Weights of a small transformer language model.
Size: width 640, 8 heads of 128, vocabulary 8192, 81.8M parameters.
Training: a variant of Muon for these matrices, 903M tokens, 6887 steps.
MLP neurons of a small language model. Each row is named by its layer, matrix (gate and up: input weights) and neuron, and shows model dimensions 16-111. Each number is 500 + 50 x the weight over its row's rms, rounded and kept within 0 to 999. Numbers have three digits each. A neuron's up and down rows have the sign that makes its largest values positive.
A block is one neuron, or neurons of one layer that tend to fire together. Before each block is what it responds to, as a language model described it from the Wikipedia text at the highest values.

Description: Names of countries, states and regions at the end of a place phrase or after a comma, e.g. Africa, Russia, Texas.
L8.gate1005:487579464418542450468551480479451506469496559553416465480435525505516541512527561514462516509510572585438620438437625572477476468436429463564515494486444577539460503586605527525503505427471591545552467510541379443567534422552502502521399525587492475457419455457615496505437517526499482534
L8.up1005:414531544526512408503504518540472533561522563555502471431521494442491518536508479568497534400436535554521475447488470583513467524483447518513574573508538474593548488475490526540515475400525509565509590448523500440561490413479512523447487439526576414427497603474529491453515559506558492502

Description: Names of countries, US states and regions, such as Estonia, Texas and Switzerland, in tables, lists and prose, including when used as demonym stems like Austria-n and Pakistan-i.
L2.gate47:487553471418393502419471426521480458482503518414533528470476473494605500527494547482478535544578552603401452522542551453511581496598486461519513516459572547544381621460452537433542563496465545436494553542466533531538455532465525407594551575512519479498466505502504444527491517474379545551
L2.up47:433557443460493502530616644562467504557505531507465584527622492485484457524492537550482486534441445516585476462507601626536477525429503451510531513498596490523590561465510429483534540549455499585539475490533429503455509478418459477562419512483572538443419453478527510527515539537439440491
L2.gate83:468550446537440492431553563444518493578454500563430526613564543556499577547486470521530425526516563506480406457382495519506526607484552484495615519610562526562407468480481461497540533448411523573535552509478480464625450505541498527476426593545486479549494514517586474530441560515515446404
L2.up83:457423455428495522524435505518447537510486475497532478560411572514418449524525422479515391463454510539498490512446478473403476566457421522511482526526435520495455542582426480534478471514436433457517477484521438489412499523572438458483523647480457501531544464525508532571561590547449422433
L2.gate711:513426544478400493506514470475522525486501554487541634499483482493608534565432482514504519539504475510555571501459543522652450438450416397653441564512567427591549415496487529476442438517522491579423468459418518492528430549496438484392499519613450467530421496428570477487413554442444532455
L2.up711:587541460557490634407386510519470486447459511514431471444525455480546522587509508451486534480460457466455494443483523527515523400430515495518501544409488516511427493463497583477445444515511600526448516518443518470527459455443477406554535563598496441547540498442506508567662562402503443600
L2.gate1484:502462532462449511469525415480488440513481482488466508507479445578487577512614465637547376509471510562482538441588532497555498482416660428521457559448532493447470529558517541536465547453443519455530536529565498460534419519553422450486475462514516536507463451438530495567583524539473509489
L2.up1484:488559401522534532531571457456600512515504467535481456442422492423578547610407533516544443451396609553500461518555526580485620620536501595510475486497521447430431450485556410427505486501529587502498461450430544394489577529584530536487488540505484545539549509574546511465559579520467479463

Description: Final token of nouns naming an activity, discipline, or field of work, often in lists, such as analysis, journalism, physics, training, research.
L8.gate175:506448532469445509490528518477512430530507529538564402494397583485494444517616505466549479557483442466438468485528526435531468425552519462497486527455511442508425522576475518588495461450473571512509492569486509484480566531500607567460509427470409567438496514493610404561454481506493571654
L8.up175:395430387521470540470515566459492573491448478424579528411492510508476510488467534502525473485573419505581524614538491495440445630540538456510511429524570554518501547466487470484533525500514548566497568494513481524468583557467440551470407462481539559488482463505490526496457393505469586416

Description: Head nouns at the end of a noun phrase naming an organized event, body, plan or action, such as Convention, Conference, Forum, election, raid, scheme, plan, check.
L5.gate92:534456408449445499494595567546525574575577495537512533470458443474576588569536553540574485525464469474576580562517521492540578412482542547619449560488440573474517585491474471484459454501541523500372481464481447566531470438601544556452449512464527476528483441481450529454501499492538480486
L5.up92:455449504485466485481512388514503495541561586486536591469470463477543510411459435553497577486487529521480402543496530525475553574474487526427545490527535511468593419499491482462505660491490478566490505518501470539450498445507522611507483502491515472544557531541405515516496508527502485472
L5.gate146:405456476537554451516407616463530598495443506505605494444512540489537608560494411549490511470473512490486436429425495502546412502511504586448500574563455549529481581457520474447464550483496495444383473570427466498529553457496474491476468594486513425506358465534446480474469392539543384460
L5.up146:476481534538533551500472484551562518413564520480562593413483568464464399551567505450548589462472535478518491554512480437491546513506461472594518497469504523543426376526540492520397538407578526497543493486476493490546539492521553428527470534559518513509475405538533551563568494467494434436
L5.gate160:526568458485527524562527591540543581568512639523595411523472462455591584512478414585523545448516454506498493479537467488484404485525520521537379487517559445594499492587454545473425559517503531484502532496570516491537478484505494487468571559412474488578492518491497423545436568481546628479
L5.up160:582586491616495488513440556440473557563529492463562439556482572465546482624478475435480500544486500438514400400534398512512520462382524483484360487617518510435422453550466550574434482552510481505440447503419473532486587496492474508479520473555497460549436437520490535564544531588450570544
L5.gate191:552555559484473516433506539547498488477500520438520461460500534399448494503531497538513558545448470506614542581513530505509437377509460545523553513535540429471455599497577496511365452520540422492508479498502441436569487567442471480584479576471547523595450553480469549545538574521458641458
L5.up191:405492552442489464554440587410557559533478493546490402430500521493481503449507500542494531536549480543398650494435369452569525470459516533549521453473460538451565501510569538494454575468442460551475605592578530517532374523512452461462456460459491468525498466589490499429506469464472476429
L5.gate296:493483508537456479493535532517410531416400439486514389476552514521525516433473522399526484582483518496500569563492564393449469501617496449401442569414523471508439517508463515532511535589485418502560532421470485443474520578536423523511539511517596479461447439437540544556493531533543506439
L5.up296:454485440491474479507560517464574491526551558507592595498587568492521568415471580526568417504442536526474473425534464527506521564479488515491502563572506516482525452554419520511479568471492466441423469547488506612511495484517492488499525544463430468545462489565399492528508521545471448410
L5.gate374:521655450563491521571538478544530488467516487570497483515438555516529617536460510420540411499527512529537518414518473584561469531540486533562532475563486454456492519465457551430464539491440504439449397567464518443452506506519487619593524478600399520620421516421526570544570442543550517531
L5.up374:446584426544654442531514437496422542493500487584446529481421542534567583492511459434487472554586511531439597464513485566476490576468472567493420475476455507502401409552449444516508467493528527481499494460474513496481472511481455611545406506496458658542423531508571483566576598505547586386
L5.gate392:562493478412525511533562484455522540570338595485547373409455590608470559501516532417543505507506523609527534518509506444375453500436573496600391385469465413469516432455470543532482566535523461521572590542528546426475536633464507499317589498437505520537580447519492497529521569489509579508
L5.up392:491506477472486608534524486606479486546579476500430493378589523429520556531484572555563436549533490477561569507564480478502542546588483528532477568575493405431548512488406421490507513520488461472490506418409533360442420492565448461541514467498527530429518481547521502423448507564450590491
L5.gate618:579448498557555515507501449494467591534452522450615500553518437433521461507542560479470524582492507578435415433412480437453465530518541523494473384496419464449480503486551515474461553530530448519572466489449445476469458501549492471500475535561467439556449488539509478593442592486536512564
L5.up618:562459445525398502530555567515462513606483502452522510514574536495491453570431568522460582477546536487565586471443427423598411480467486494548468423586529459499460497437494416559448521474510579552509460530454420500544528498505576457535540601548532503495493482540508498505490482556489471479
L5.gate628:515524583534448408456545579565446511473450479471549477519452586399589484512490519498509489450571542545534492483424429557478436504464461539525438461549512465473575438524427500535518580497418518512547514407505476460498475493429386471478505457426506447522493498410552482469496473465538560428
L5.up628:461468567482499459439499591527488583549502499509531518429521599316381527437519530407549562542558579533502512492351501478494406489546482582508528550535535499466523485442487547535442529472499492530512399573541502450466470561457497500487425505511416438427551428504440486502492448454478469460
L5.gate967:466509471502466519540433444496454600553512492479479442405515479481415489404504477426428537505535495522575566540538548468469462455450450518539540496561394500440517605552474538521453519471513503538503454573406407415479480528420440602520506500492600570563589548491595451390501507438566491500
L5.up967:442413514476477450444577532529581444482487511556526414440541589461505578533487474484530426464538498469516468474581447505471533485534611497460560482509594469549499471442607480545430554515659409497431542488547483391515482488480467488482525519532489513461471506422406516479581443518446490450
L5.gate977:493500459571493496507497530480468486503441531599564557429538590430557471471484451355423491537484458547625560492538512484532473515589484450576464405524514444464461430553524629477567594449484478479601478469569464533427579565545460484455504459445491492454451403532474552469560543554576460470
L5.up977:494541437534428479458512586463581583564434464477651585566493585415494604512528610443463536454491538553486532516489482548512559512390494522546413439606483507457516472534629456473491565478537456485538423532478555473542441522533522541504476492602511529545603480513529503550434438535518624521
L5.gate1178:466508516436453529465492460572429524476434408513623599507474561425536443518548450527476554504543503546488486472448558487586613516408515496431447552546460513489479510433556544480481536574500434482521496502505495503441480469547482399500453406348499570573528427438435432546491478495479504406
L5.up1178:494457565565426465533472442474475580422486494445551448472525418450458535478543514537499552464484444492493577462454538545462483422543504476482515369498592501542505490491470474617537507607532518456526500486386498616503526530460377549471453521506494495456490473416569388521535515552530455523
L5.gate1244:449494468443513538437531539568545474467503528580472480492514432501531505521562426520533448543526481455532483517491529586554559443541535456486501481487491472549604474498490555526467524476563535498483543576518577580477493457413530463428528532486579438536355477407598485500491483543543445504
L5.up1244:449541494557468521517543508526443555568506443441538427478450465466498524426482428452523537512479552549520451451429490387460531524439456552514416485512539426493419636526483458459405500509535559403483482504491492508546550527482514540510565499477624376463637542534553520479425478599510561559
L5.gate1510:537397536484544503552443499513539461580552563553596551448463565549496599488597541547499519481496455511535476555517478531490416494539486450478509518461504519492475551552562445486499502510557567552420433546543563506453479413470506480566451540518436420517507397453509521446492437493451495572
L5.up1510:461483498453574516463404485560477464478523524555556449456517582539498483527512450533446403536431504512493447493537496474492465566604512493501421539473516433507523535486401519561454470424555498521482569452515515564489525493484450457435534482490423481570504422449593457490496473575482584485
L5.gate1516:595534458524545532513540472389465509532503487507510408454535458528470479451492536463483537510540553561554458488565477507414528505355499532578371478485454573461579438523500389568533559502455425478515450439482506479504472446526514487529546522449527514472490518453495573482533539504540479480
L5.up1516:468497375504535389512552455459444502507466509524480473446467491482479479557487462487608556439587533535497476500568546479480515424577430566474381483480495520433483494582499545503575572423462435532647613437474499455500488458589492453506470402498491447538467526440492520478528449516569494523
L5.gate1569:522518555476465465491423503491556495375499518509476455577427523478445492444391588439491455559461477482422504513555541468517496396484513531492460545538475481620515487455597522457562484544519509491541545549428453501421475494527453576548531429572458432527460470533387484483490473561514506562
L5.up1569:489530562493495471446436436494541475504528523516499522449436546494379563551591482545566369531536476492522502541507457421520505409451521563585583421572519397622529476518560485490447497511447602493628447520509513563490588489571500476496490519514542538474542463524502474563407555468461516468

Description: Nouns naming a discipline, activity or medium, often compound modifiers or -ing forms, such as teaching materials, data analysis, basketball.
L5.gate65:463493599511466584484576507504533483507439548560423489481531432535418597446495521503494448441418453595521513440591517574502563549460518504499484460444407505521525537553577446478574485497415435559434512497499539462458385536479500532566502476452481506375533486483618463529550464405546475475
L5.up65:582519524546512529529475542541490465470547475525485485470501512466594433457545560440469481569561399448478549451627340472474496597485545614562581527519478495488503506561505511501515477567467581577477554410506517457595457552542471531482546525505518517480552479501571528523532403449487447561
L5.gate66:492491441536458528475579519583446511546514473499493482567445416506452463451565576521424485487377471491573456429523546489511525566465488518513540498548455542565467484495554422457521599462466475588546503500567491488502490432464577545493495468522461441555506474492499538493548459472556471490
L5.up66:410598369515510534464471504485475448445451400531503433493507468476511551597516437506432546441504480519436466460531441421592534446520448441515417439519536537562478507577539484508527430598500414541488529528433487469587576639525562433595477523472544517451462561560489549537487469422526526487
L5.gate165:543563585516653523477461475475454566559582467498472486557530542431416564478463520479576373551505458514507494553502494523536560410487450529510552444453427470628440476460596502533429478493506531524459463549518541527475417482475480478387477543466479488478492516465535458476470381520415515481
L5.up165:536483471493521499487515544598446466444538533399547485550517535448443538425572547545511500529525491503534496535513454486431520569416496422564522531491469586617507487453523499436608469534462516489469433543503442501599546519517535642482565419459468535517593521467490393516394493524456577448
L5.gate342:427488458456531463494402492576414531527474477511485557505575560433566446476483538472484479522481447583392488415476518445530529594533519488496475518551448537495525453482545472540478418415448563416599517482462628467558505534504544628423509594393483531469501568547568479536447495448490557492
L5.up342:512508516618587501491571520463465489485480451441563500454465644462503569467525501525510496534479479558455593553574493562478438455485446553456399471536514503493555559542474454466485419495553508454629446495527520454499597511529463517497499464499478575471523575447505484485591462432546457405
L5.gate422:430483495443449517487526518543497424525432389486385526539458518500503466573518437498456436507612510552472492475490466568496473554506522461493452489515526464481462473515415582506516428449458555510483418468474538486492441491584540573520494590483518538524574403535427468572413557530537467527
L5.up422:518502562461456438604579576465474475448437476405493524519461540489490489516516451456496454522532562628502460507428492568517439397527498533491502562569503487471511525495472553435539540496435421428490546478463554607435539449505487567635599467542488474448458471530522513536567554437494406491
L5.gate481:452463456522515497569477595492497567558474535536451511498526451487453561465504337453546460590472429498545402551413547534499470514500534435528487481508537437513478524557461528520514448459513490439511461410477567514380622487530518509432574459409520467385504559589495423462477526556480471530
L5.up481:514520448466501615423525496524541487540533530565330507536454504498487506408523450518543483438542428462512498422470537548471468443574512499549530529438456488443474496527418509481476486522564477449508537489522502548589519453598453490464477421490541548470454537554478486451478490529443534558
L5.gate486:601556443525454487511623553546434464452558453454531465588576393528425446463433458545486409504607437490522573512565520495568522519480508456435358520547584520572485373453553461413490467421528519595552493504439557445516535480541482453461444510436473431569431450501520488527464452484608637502
L5.up486:483486491513477423577425624566541487562544451493526471484454593497458457522528546511494465530486541578499464501541471577466509540438548567509468474474474444497455467524442502486539511488495480580562605488550565473614469444435555592409466491500480553483509487476502473458462558556442503397
L5.gate697:517519500481465590511540484439410542476466476507434440487487549442521469543456433520482491506542451521479505515468486472415478496530399383521385464563485509397478508589501518546552584439436471433530419458407558473578446476491570550493475535463573504458572531542557509533479425554523537502
L5.up697:455512473485518473400465495521449537484455478540484494451507561609477466381563498499516524543560509518415525512476481435519520520420587487513414460515514575551510437556504440536478540522501429559512458487438446516387399555537444507535469593490569522532443494546578582509510503501491427520
L5.gate699:539560518504465428510500461460537431516507571500443531537401545545510533508585449512460531451478429584531455408508538475577486553540543512505510455455434591533507449530481518508435440477528564573402508482470532507452433517468458534511503492544483481426380580488532496547492580543532519504
L5.up699:404523501501525502500519467505483463440427514488516508500535534362528475372547532555517461593537470500440511559516560573544472548525443506537429485524497388491449599494360547445554558566469558494414489508458430521540502487423498443531444417539526463489454577494524503469544515497489492482
L5.gate1208:473521458541526465533469595466497528473494391375460564502583493514553431541562442446539579495510611532520425540489506546587549473540451453474486507567456501473554473494528412499506499396471435437478483562491497540470522503482524394523585471474445517616507522494558444560472536437472468394
L5.up1208:533558517577464507521508510440489500437560526507513461432513466497529531465496500510426492473564392504473530483513518473539539479441511515532535464543524510508508556487491465541596518458521502512458532465471527420495528524531562483540486502525448515512503507493479477551412521553509540394
L5.gate1237:502546494342434476526484425511497522452533455485455545574392496539541486452533493560487603522441479555545495465502439464531498477475421547414483621539529492508424405534439447439565561546509442579553524483438464569450526530441569528490521461409425467509515548452484527547510469525437493448
L5.up1237:477549490502476450469439466601529590540483419627555488553544468554486528477452461461473519331501430516501631511487541457506470523498427457509586469499566526490562507553544490538502522544594516432534441490390475481451494523453486453481530469486540583552486427504422470475493560618515514482
L5.gate1295:506520471487447543558453443514478495616493468471477483510408548568563520544503448463424465478462605530496538518468502552599466420473501410567547437422626522517509503521502532362464506559401473468506514543483513465472463544545475559439513446438551508514531546567522521574512459461574578492
L5.up1295:535482486446500566518484463589504533464565512503509565508367506494527537486489471370533498507538412520408540476471573557465476491496557465514529518507487509548502482465525460483410468581437409553532470564487483402544528541562482479460534510594405552535546403527561465532548536509537460431
L5.gate1369:511481526555500405523516470523469430468424517564562504509435514550485477511602481564583550481525391600357559421530491424611539426465490502522469485516526521547463496427560582457443436500470469516518420586444417494514528578509541577481496497528463550481472504522485458544535503486490423489
L5.up1369:497460566530438462473495547487583581463572494515474462457479487502532586451479466428508512473516458457476561435491457513442462525549558462468543507364513531457463434461473448480552396450429556527562493535535412480494471512475497544558545510547455497513470568483392498583530570472641504405
L5.gate1423:562546453523504531446534557430418535546482434518442524408439583465516534435558489514439504480557421426567470457553507603484593454487438495518454562524531424440521518518562425498538467470446554434466530415568510470464475682479540504527438489578484456517469479426468511463530484481491573554
L5.up1423:387526534515606540422525512511447530628520427467524528463548537472552448498499549533552483531519499494471455474521582429426467494547566492534483462418556454541411509505457486543509528505515459531480559481531449476453510594534519531526448456473441386583497566475551445535492513519477517491
L5.gate1581:528581556446488451514490395535499446507434430426460571473418474412442426512463483512482453512489600512458511568439464457567485470551438387474503508518535490393490484492526571543527481452507322476483532518514545415541444424458588539525464487517497486513552465476472569485493501431469408394
L5.up1581:555504552508476508506555490580528533492439474527374525563416584503516555479500524472529523544499501551452498518507481574522553565571396471490442573436446452531537474567512509509481517458474510451514431544440499527495528521589478515555553544524474520473598545419487550450555501480516453532
L5.gate1623:469547578607504464456508512547537557498531524523454449515528504530576580502526533552479531472480528529521524418480408583528467544438533464477408429504451522414541460546603439543475532594470520604488603535474527478508469506491532537535531494414466494475495612571545491503424443582575586494
L5.up1623:413486509530491406446612492430538577467552465508473582460572512520473448469496485623587522601453433521528566473478461430450625510555401566491454458493475534522494485533512508525508479512488452499577605532472529506510523455567519479519526510433481473422546518461467514407399559487596566465

Description: Tokens naming countries, US states and cities, often after a comma or "the", such as Florida, Singapore, States, Texas.
L5.gate37:523493599497494490496466506533517418304582549588451511497491546473473591610431529539535391452586447590445553504522489521511624536585511484441541575543510482572556563435556546494513460457543466468540525473505467492593433526494530530514556511600621495405428541487522531503512498511477530470
L5.up37:459529452446594479555389542491468559537425560510485516506616493465480466581574507451421506554488501565473473521433478452554490476565509550501401552463641497563533568531483544571507460454475530466526470534475463503473522431530529462465443482539513535469486470483516415424531494587474463581
L5.gate190:438421569522471622527457520490553501506509477433614396555550480492488550544493505552463513603458452582484522614532497530448577486497511483473552435483526514532364468447423572548440511531499520555511475477437516484433466464456550503497483544499560476492544514597492481671521516513476584510
L5.up190:509458447520564524482515507485469468498483496480511423470497450514470544533502425468496445507559447543458531561454525487480467558472543536501425549463370540508477493537537418459565496453442512438563526577473555503450553495472559548457554525522488520549443536529471483519469497478492496502
L5.gate272:581513569528567592544483456481462470554522474512440451469508604480433615415520597448526455503578568512470459518487554420438462490477515477546515389520529473520530482514547495533634476528433495449509529439491505546602520436451419401480461515516502460491537493483389414504395502487468579554
L5.up272:543519515542521518508516593480524491455433482492508468495526419566437584541440445497547442477389514485397471550567465532565540506589425492458501533448455592504469491501676536596486494529516593437510499510511469573510519486423451596523429472590478542513520539457430483497517506511516481511
L5.gate302:560554462445549544475534464608572518426463556440418476438521499518579486460395495450539544549423536523574431450357496514567518482505467451504460414391428503487440408536526454484463469419440428388465481438482509522469435572456562495466516482541494457563438447514526437513443556424449406479
L5.up302:603475532506451580505522499547488466382563494549449455536559547538527545537455512484490436557536525453454575435519540552529490466460521590523498440495573508496377475497512452509555523497551485494524448521458531545460497546492430514559559481485527601394507498543505523564531576482482525499
L5.gate327:557545526552539519521576440485600479541483412600503565569471537629485597358516541506413421483540462403521467524545382470511544519525475564597460505497483519530526482535396441421418464492501520477496453614437509556467475405496603453494523553428418536510445379426546417545582506480498577507
L5.up327:493520456572541519577527500433525439519477491564478504539407507557505553408460493421468503509543490404495441509562476516475491552525487438528447461517456477579510430530471439460460442561521424487458496509473507536463486495455538382485460556402396408460441369501537469543517503433497512556
L5.gate539:516543514522438504539515505612443445411595501496400505531521499491491541585509523525448402435506503533509488492576458508478470462596495586552515568476550524457387525513509537436500515536431452425492534459530446521449564492547471433502556538535444471357502529472471496567532475508401484504
L5.up539:568609473503474468464644445425413509539561432567468532540543470496557574498474458461419547408445511484637463451381495500511379492616580504497583415466516516503569509456570480431501480536494494481470422522411467560514494567539491442515522500425451489504496568470524486500412448532497564561
L5.gate746:469559415481576458571438514492572570597521568521577523456497413393510553439456628539493434510565523547482440532427529511557527499506424497553567582564398521460453500543475558534449546399624449504413503510537498478576506565431604508561494505457430559547431442563469531513471537445492549591
L5.up746:554447524552465521501515558550412555426485554416507470546468642429453489424490496609578416537454552409487490458499444583506581499500453503606447561580429447531469518509526506471495546502375499576533460482513436577535555451585550556498456518581533528484471460476489398501493557574549525499
L5.gate833:545550441453470470464508471416508423511561501480457483557551424498490504476483461532518443576485567551504492583478551502451525552471499536519576404461467466480472435596606494519516548433532490466573486512627424491568514534595455534463513545521524544459535461451412482396582440514523526431
L5.up833:556519519437504490526556555611482414436416550471501500469440508613530532500451514471572474490538441588428481482508665579448510517364478550457465407517558449500415418494500503446518446469537472487506525453484378425554573474478515494488472539519516556482442496584426472504473482501455550609
L5.gate1045:517499503557479501498513447440453522397485519528558445529578487382578547568463501520446536421559454429477436511451497482517477388515442412528525447474446469513510464527500443459502491495563515494491452502539551521494464425519379510464544557544527566511475456458516518544472496557522572511
L5.up1045:596556494568525467375482442478577472478464468589439556513546393533481493610440543429597442574518559442569491441466524549468515493524557567492522482414451407537420524514468441518493548489528468532391518551557429591427455419522599484512610545569523543485537418540458467578551531513422552510
L5.gate1047:594457449425601482512510435537550487497545525507504508436561521446527502508539499511446404514453590513539479507504468464542461503494420569494534467512596454596401583459459397563470502478470461493588520528542553581495599483523485484478496504510493521438501486460482490484424510515528506526
L5.up1047:513488504446441537467570543434449457506470528511499493510536524507581602572464549497502454448465506492565393559482468442479461477518498464489596469447563581469490443544519424477456441344489409526441524449536507590490503559450528435513514505519466540482485493534505480462504444457517507491
L5.gate1158:527578491553470479498516492496551512519500451503492330451435442466555593467463491527424540429454479556468407500570399505571538481585536541493501569528492510624423490535549478455441488581491473412485524519556554512509505478474516451387571555486503492563495452414542493535536625575581525496
L5.up1158:491542537512391534477539529527570493512503551513468436406480526430470514449481373477504551506477474582525426452449409564431505556601452481441562485450449547647388561427487501483454489462523471444410538418542451494571474445429535468428546617399561535576485510484428511569519526580527555498
L5.gate1184:421540543388535536450480555469404501449518611530494497444472396479550593528494552545536541489526512538523462432439504500567516483434461501467558527535497418521533564534575553532494392547416537560496589422502499484606531452424493513447576475492527505400530428478535553526492490450493567448
L5.up1184:493536462409582457550475561547527500525501567510441559508530508462424600531510416525506514466458520487569667426517492398414534544488434421487485476489580556520528538543463553499560507470550478567520520492592455515480484484460522513485472505458478489495484533480413444454458443562500483504
L5.gate1390:445573524413541552468482516489472443542564446467515499500567506489603451526510574540601446522455668522555476571450544521514448475564535521542468484542500562535470452528458505333438560414531409401487464480514418533525599521438501484444510467488570473542440507494478512564464483535461458485
L5.up1390:451576470425488493500492457472485570553439494482475526469463598518483535535478524395427496562448444494433487444585443553476469558598520450556440447392476443523461579542471442524459451468491463468455619455495489508479435411509494506518410508565563369571560410532488450547439488525514505552
L5.gate1628:499517292405491454463492501435430446520516405479533582509518437476568437491490433522483459470440487562507520514449482485534589510503415554446469459478586512520435544486489497533556504444463467475522581495477530578551550559518464528514430578565488460514471466523582441366481457474588475602
L5.up1628:497496520579503542477546553512528361406518545431493493511546460502465586542510586485501508499397511500520421421516521513461479540469455529481521555529507549516528498434476521508482437511507546460485497483484430556467452476525528508483489484568507434506440493518407462614445482452568492589
L5.gate1643:468447464459556537551472594510483564590530502465479508559472582472448551520523472483475570634498476500507468533536445496489482512505420456543514535498513462494478419522542385600448527613505495523553488471488639556591493443508458450473482455485485524493568553444500525478497479545500398526
L5.up1643:524466464519533508440525506491519488486478543401452444523495488535536476444506510531612517523565459520629451414436572476581501484505407473516589583593476610564553485452458497514539542480460580460494554496522500433481486544594530494483442517509452426471530470483458520509431455412421540499
L5.gate1725:470610552490446475418583568559509441514483536493486533519380508434520455533506559477562543512475490492534639455488547522579490483441458490503429447424505479386420559440537523541507548522466469463367555504493464432540567511553457406540445609520526538415427495465460438489516447515427570457
L5.up1725:485502547487521574426531559548508460415624463531563678537455544413531478560462515505422580455531464516566485540470525514429456512460500496526530523429494447436476494443536462599517555511539528418513551524562412492525471578532507512478502507458558569408459504537578484495509515432541479519

Description: Nouns naming an academic field or area of activity, often after a modifier, such as philosophy, physics, theory, science, culture; also country names like Greece, Brazil.
L2.gate223:448513570510483460492525580448447461506418510623535548450483533454423568449595530483560509511575462544533534459445466438501549532371460407619457529416481451508404554660559475518527423539520568528542448585480438467469529603359538504443543522561459486539505664463492543511506434579554521522
L2.up223:400559526560543480480539475494384511547462482585594537459513478566526539464579488454513406484550544502510450460432425516521543502596413454582448516539440512572547469524575471415472466466522472441543536464532485488450540513499558482473447527470555497492490506502413452488461462453496506562
L2.gate828:520500499417522499408467481609535533571486520498458612499492538443478441487604463416458562543550473503510463427479458533467449529533522509514442549494459534458528464528559552570574455533558450505461546466413513538469514482524512569516499491460498508495550520519511524509465456612511412345
L2.up828:518443508548413447481466532420478496454436501554462535533379442411462544482493512526477516470542476457458516438555624509486376479450500460497436507444491534509512476489497539482457528503561415493534482509417438562467405547457540554521409559443483473546437529550503518689496402570465485523
L2.gate933:516565550482405461444584455435438536541462486496517590494473448419535521448557498537467539485521530528478552515500497503559472517490527528566430608522516602558501495522481447456534435416473473504562476589493459414436605567545444487399462532531427467487524481583528524499461370525497598476
L2.up933:545510506472557490541476493555431568553466490524520463481483484455506452458487536560485564539552486495504559474533452545537420466471517492506557460599532571455514527504437404561512436535425457541495428462399368468555488472532475551477494523519484473501504516497535429439513490507423544479
L2.gate1468:532518540406477401463559536505454540495456497508497469554484505460502505445571375414408477503495448406453428441455484443572531478547496520546533567416452490621496505529514468500526486498436541489364501464460415558515444526480518484559400479421405484602457448539455544637560479494474489465
L2.up1468:474445466456462506545509520486530483478483486532556539595425610572493547469546441595452528432507436469416494472525464445505504435448462474486423534517426428494473568472558486508562483527533391571455505521507460505454483490487520572485492506504477545475410498552467512449560402633501500451

Description: Final token of an abstract noun that ends a noun phrase, often after the, these or such and before a period or of, e.g. research, report, results, studies.
L8.gate667:393537503461530484585517558547514515503516463576530504498549573468577488471553485543639420458543502505463518478519521444558519486608512505425468446518453545459495500567621512502471453407562555433476536516531546417451517519387490503471561437558554475584547544530510543505476529508496514410
L8.up667:479549488444572413501503534488415539507473525490492543574609575402484572489383437496545405509530453511519498477499463549498413342398569515428439482542523474467617484490536518491538515478489492456476522522505435501536533409527510474506524519445485532425479466495530498465460520535515504507

Description: Head nouns for legal, institutional or official things, usually after "the/a", such as Act, legislation, petition, Fund, case, agreement, and also abstract nouns like approach, scheme.
L2.gate219:440517518564592353546401478422492437498475492521534476483539518583577522518492433441438524484459532492497485406472555554508477492415547529501393497541513506438507601582393471607469414517426519536458442580471490505467425457578430485562470469484435523466548527490521495484454565468555546579
L2.up219:550487499494563540368419559388554563449514479514625538403539538512488569537511481482472523453511564508519446459490494412410422427446511607459489569563496526440433492480578507547508485538517505518524452589477422499480542430493424531492502484482505559508492436572550476420447611466462454579
L2.gate1461:509504497537511439540452474493559534406532461480510557491477625497600559563485488500496603519467465494430532501608474501505549473466553585509441543483462480419443483471472393501536551473494545419494481471567540569451490504490402507464451553565395526565521526466546492510431646510528563485
L2.up1461:583581502540528462509498546478493526437509442493512517492400602494480537475429472575505487465520485484400524574566480530501457471466534618481390517552553483441526481569540508492522514479446460414442439509566437535501574506555476387525475447445513408498528500406555500472419568469493456566
L2.gate1629:405544533551598476559526535400472450464509493549516519494489564434537599513486553468504449439469494456579488478478469517574537498496546467476595489437539465504509490544526399450430451507546441553501513460582636485463506485483492527570572496537465480528386440494570552497497527407487519600
L2.up1629:504576463488587470637485461473525453433507581549591568444446508552473415558459481502571546516488472515554542482375485499411533468466521470513469485489438534461546542603488474528550535466572533488519490566524480508519544512490587514511532527545543502463400382483479458483465566340520436453
L2.gate1688:407606535453612518528489470477512525552600475450470539599396402484555472483514448518487478482494448537440553507447488540468551493518539523524432538499496398446533523509527454470542460552521527526492574452457400490513562462519397533363464506444517505519514480414517566510468467472549531492
L2.up1688:523490452475420480476486523516473473501487480517488516491471542563519405428552520510547540550450477560514529443583512510534530560614440571523482558513491479495501443487550467542484637560509481344524500389535486407535453477530460469451486470533535536474601499544451437551534475498451464495